config.yaml
d_model: 256
warmup_steps: 200
schedule: "wsd"
MLP neurons of a small language model. Each row is named by its layer, matrix (up: input weights) and neuron, and shows model dimensions 80-207. Each number is 128 + 32 x the weight over its row's rms, rounded and kept within 0 to 255.
After each neuron's rows, "fires on" lists the tokens most often at its 100 highest values on Wikipedia text that the model never trained on.

L2.up11 [127 141 134 130 128  99 112 122 175 104 130 105 135 136 122 106 139 118  98 137 122 136 141 127 131 126 159 126 165 140 173 122 154 131 129 109 148 108 158 115 142 141 124 135 158 145 147 130  99  66 177 170  71 193 121 186 119  95  66 106 150  95  68 154 110 171 172 105 140  41 137 145 116 164 172  72 148 120 160 175 103 192 111  78 129 198  53  80 172 163 103 145 130 136 167 146 108 130 112 118 165 142 160 189  94  54 142  77 118 129 128 169 154  91 149 130 131 130 106 147  95 131 104 183  52  91  93 100]
fires on: " n", " was", "1"

L2.up32 [ 46 118  90 138 162 166 138  98 148 133  98 126 142 106 140 160 118 119 178  92 192  89 176 141 109 113 116  71 131  99 175 160 157 141  77 135 126  87 158 122 138 128 154 108 143 180 116 118 116 116 154 110  71  97 113 128  94 177 145 145 103  98 140 154 171 128 118 109 154 145 165 133  23 161 178 145 208 106 129  61 158 128 155  75 157 122 141  98 199  94 136  93 106 163 128 141  57  82  98 143 145 123 100 166 184 136 161 163 102 102 154 107 164 155  87 125 161 166 103  66 168 146 124 137 136 134 159 148]
fires on: " by", ";", " /", " as", " and", "te"

L2.up322 [135 123 180  71 122 139 146 111 139 105  99 121 106 140 113 106  83  79 116 108 122 145 153 104 153  98  87 150  78 166 177 219  65  89 118 149 165 116  89 198 105 165 133  97 122 172 151 160 161 156  83 131  99 138 127 150 143 152 132 101 134 151 116 160 137 158  96 155 172 126 188 205 149 128 110 109  88  89 101 163 158 114 167 125  98 115 128 181 167 132 121 101 163 157  90 117 168 128 117 129 120 156 150 108 149  92  90  80 134  60 115  99 138  83 153 117 112 129  75 125  97 125 158 135 135 115 125  89]
fires on: "ath", " Sch", "44", "avy"

L2.up91 [118 185 151 156 121 132 135 119 127 114 122 106 103 176 117 136 113 127 133  16 102 100 165  98  99  66 178 129 100  92 155 124 102 108 142  82 127  60  99 166 134 103 143 156 134 148 137 126 137 162 148 126 122 163 150 104 134 180 117 222  89 127 166  95  86 112 135 117 110 173 113 197 163 168 141 147  91 138 163  92 155  92 174 125 128 140 102 156 141 134 128  82 135 102  77  88 109 167 102 135 103 125  98  90 138 158  66  88 157 187 177 108 107 121 113 102 107 119 114 166 169 201 176 151 110 169 167 130]
fires on: "ock", "oup", "orm", "ual", "ial"

L2.up173 [128 118 167 117 148 104 162 107  95 101 124  67 108 127  89 106 189 111 168 158 118 133 121 130 133 100 119  94 136  73 156 146 161 115 122  79 146 156 128 178 159 137 164 133 107 134  93 101 165 154 147 167  56  95 104 111 120 167 166 181 116  66 209  83  57 131 135 109 144 192 110 198 131  86 195 133 133  88 172 108 150 103 112 112 165 160  96  91 116  84 136 165 123 116 146 119 151 168 124 127 158 128  89 113 133 100 131 117  69 112 133 134  99 150 114 122 157 122 134  69 116 160 152  96 156 117 115 145]
fires on: "ory", " by", "ity", " inst", "ed"

L2.up807 [ 80 200 206 101 163 115 122 115 157 126 127 156 101  56 103 103  95 114  94  93 125 119 167 106  99 152 112 130 163  92 154 138 145  98 124 115 137 148  92 106  97 160 156  42  79 147 168 113 100 168 108 142 102 122 143 165 113 113 160 134  99  86  98 130 161 137 114  80 164 149 109 189 135  95 162 116 100 159 139 112  84  97  78  90 179 195 125 136 109 146  91 137 149 176 106 170 118 100  97  75 139 117 160 101 176 147  73 135  89 161 109  85 121 190 134 122  24 144 149 176 102 156  98 164 118 138 149 116]
fires on: " e", " he", " she"

L2.up281 [ 82 146 113 116 147 122 158 125 122 139 184 148 100 128 134  87 138 109 124 121 161 108  90 166 151 133  90 126 172 154 108 176  47 196 159 104 127 179 107 141  87 114 102 140  79  94 194 129 110 116 168 157 101 159 189  97 125 154  77  90 155 111 145 155 122 172 130 183 138 142 120 168  90 129  94 170 154 123 108 132 159  88 141 154 158 144 141 164 118 121 150 186 100 158 179 172 158  89 149  80 112 192  52  92 123 111 111 110 120 137 200 108 134 102  88 171 107 161  88  73  75 193 153  94 162  97 154 135]
fires on: " result", " due", " died", "|---|\n", "|\n"

L2.up45 [124 118 158 121 222 116 130 111 102 135 154 179  94 132 100 165 137 126 159 107 160 103  93  96  90 140 115 165 130 137 108  83  92 141  94 121 124 151 103 105 143 161 154  95 171 134 204 147 140 107 120 125 144 133 126 150 172  53 170 156  86 127 205 120 108 150 110 175 164 166 108 140  88 152  99 132 115 110 101 145  48 103 155 133 116 124 103 125  84 117 147 152  78  98  82 135 159 152 104 156 119 108 109 110 144 138 144 130 132 161 162 174 128 109 150  78 104 116 139 143 150 108 175 196 108 112  97  94]
fires on: " that", " met", " him", "ister", "elf", "-"

L2.up17 [112 162 110 114 159 163 107 144 149 124 135  76 184 118 147 101 113 141 186 138 105 129 200 125 139  53 132 137 104 122 199 179 163 133 103 122 118 183 153  57 137 108 120 244  47 132 157 104 141 117 146 170 131  59 146  96  91 178 143 122 138 156 125 109 100 130 162 144 153 105 121  83  68 143  99 164 167 133 146 119 162 105 133 129 140 100  85 121 119 134 132  85 135 116 122 103 156 135  51 123 119 104 176 107 127 146 121 118 111 154 132 132 156 140 165 145 119 166 116  92 159 177 151 131 116 107 146 143]
fires on: " as", ":", "te", "ro", "ive", " he"

L2.up734 [ 86 135 151 121 102 142 109  99 210 140 145 103 131 106 138 126 164 141 104 144 166  77 119 137 128 204 180 123 100  67 167 116 131 152 110  80 105 135 158  86 140 143 115 139 111 138 177 146 121 126 172  99 102 121 135  82  89 124  65 148 159 118 207  93 124 200 208 105 123  66 125 109 111 116 139  82 133 115 189 127 175 123 100  90 104 193 151 206 141 136 116 155 139  92 145 132 197 125 190  61 110 214 134 135 108 104 134 140 111 137 125 136 148 118 129 126  86 193  95 105  90  73 139 113  90 146 101  90]
fires on: " det", "4", "5", "ics", "8", "1"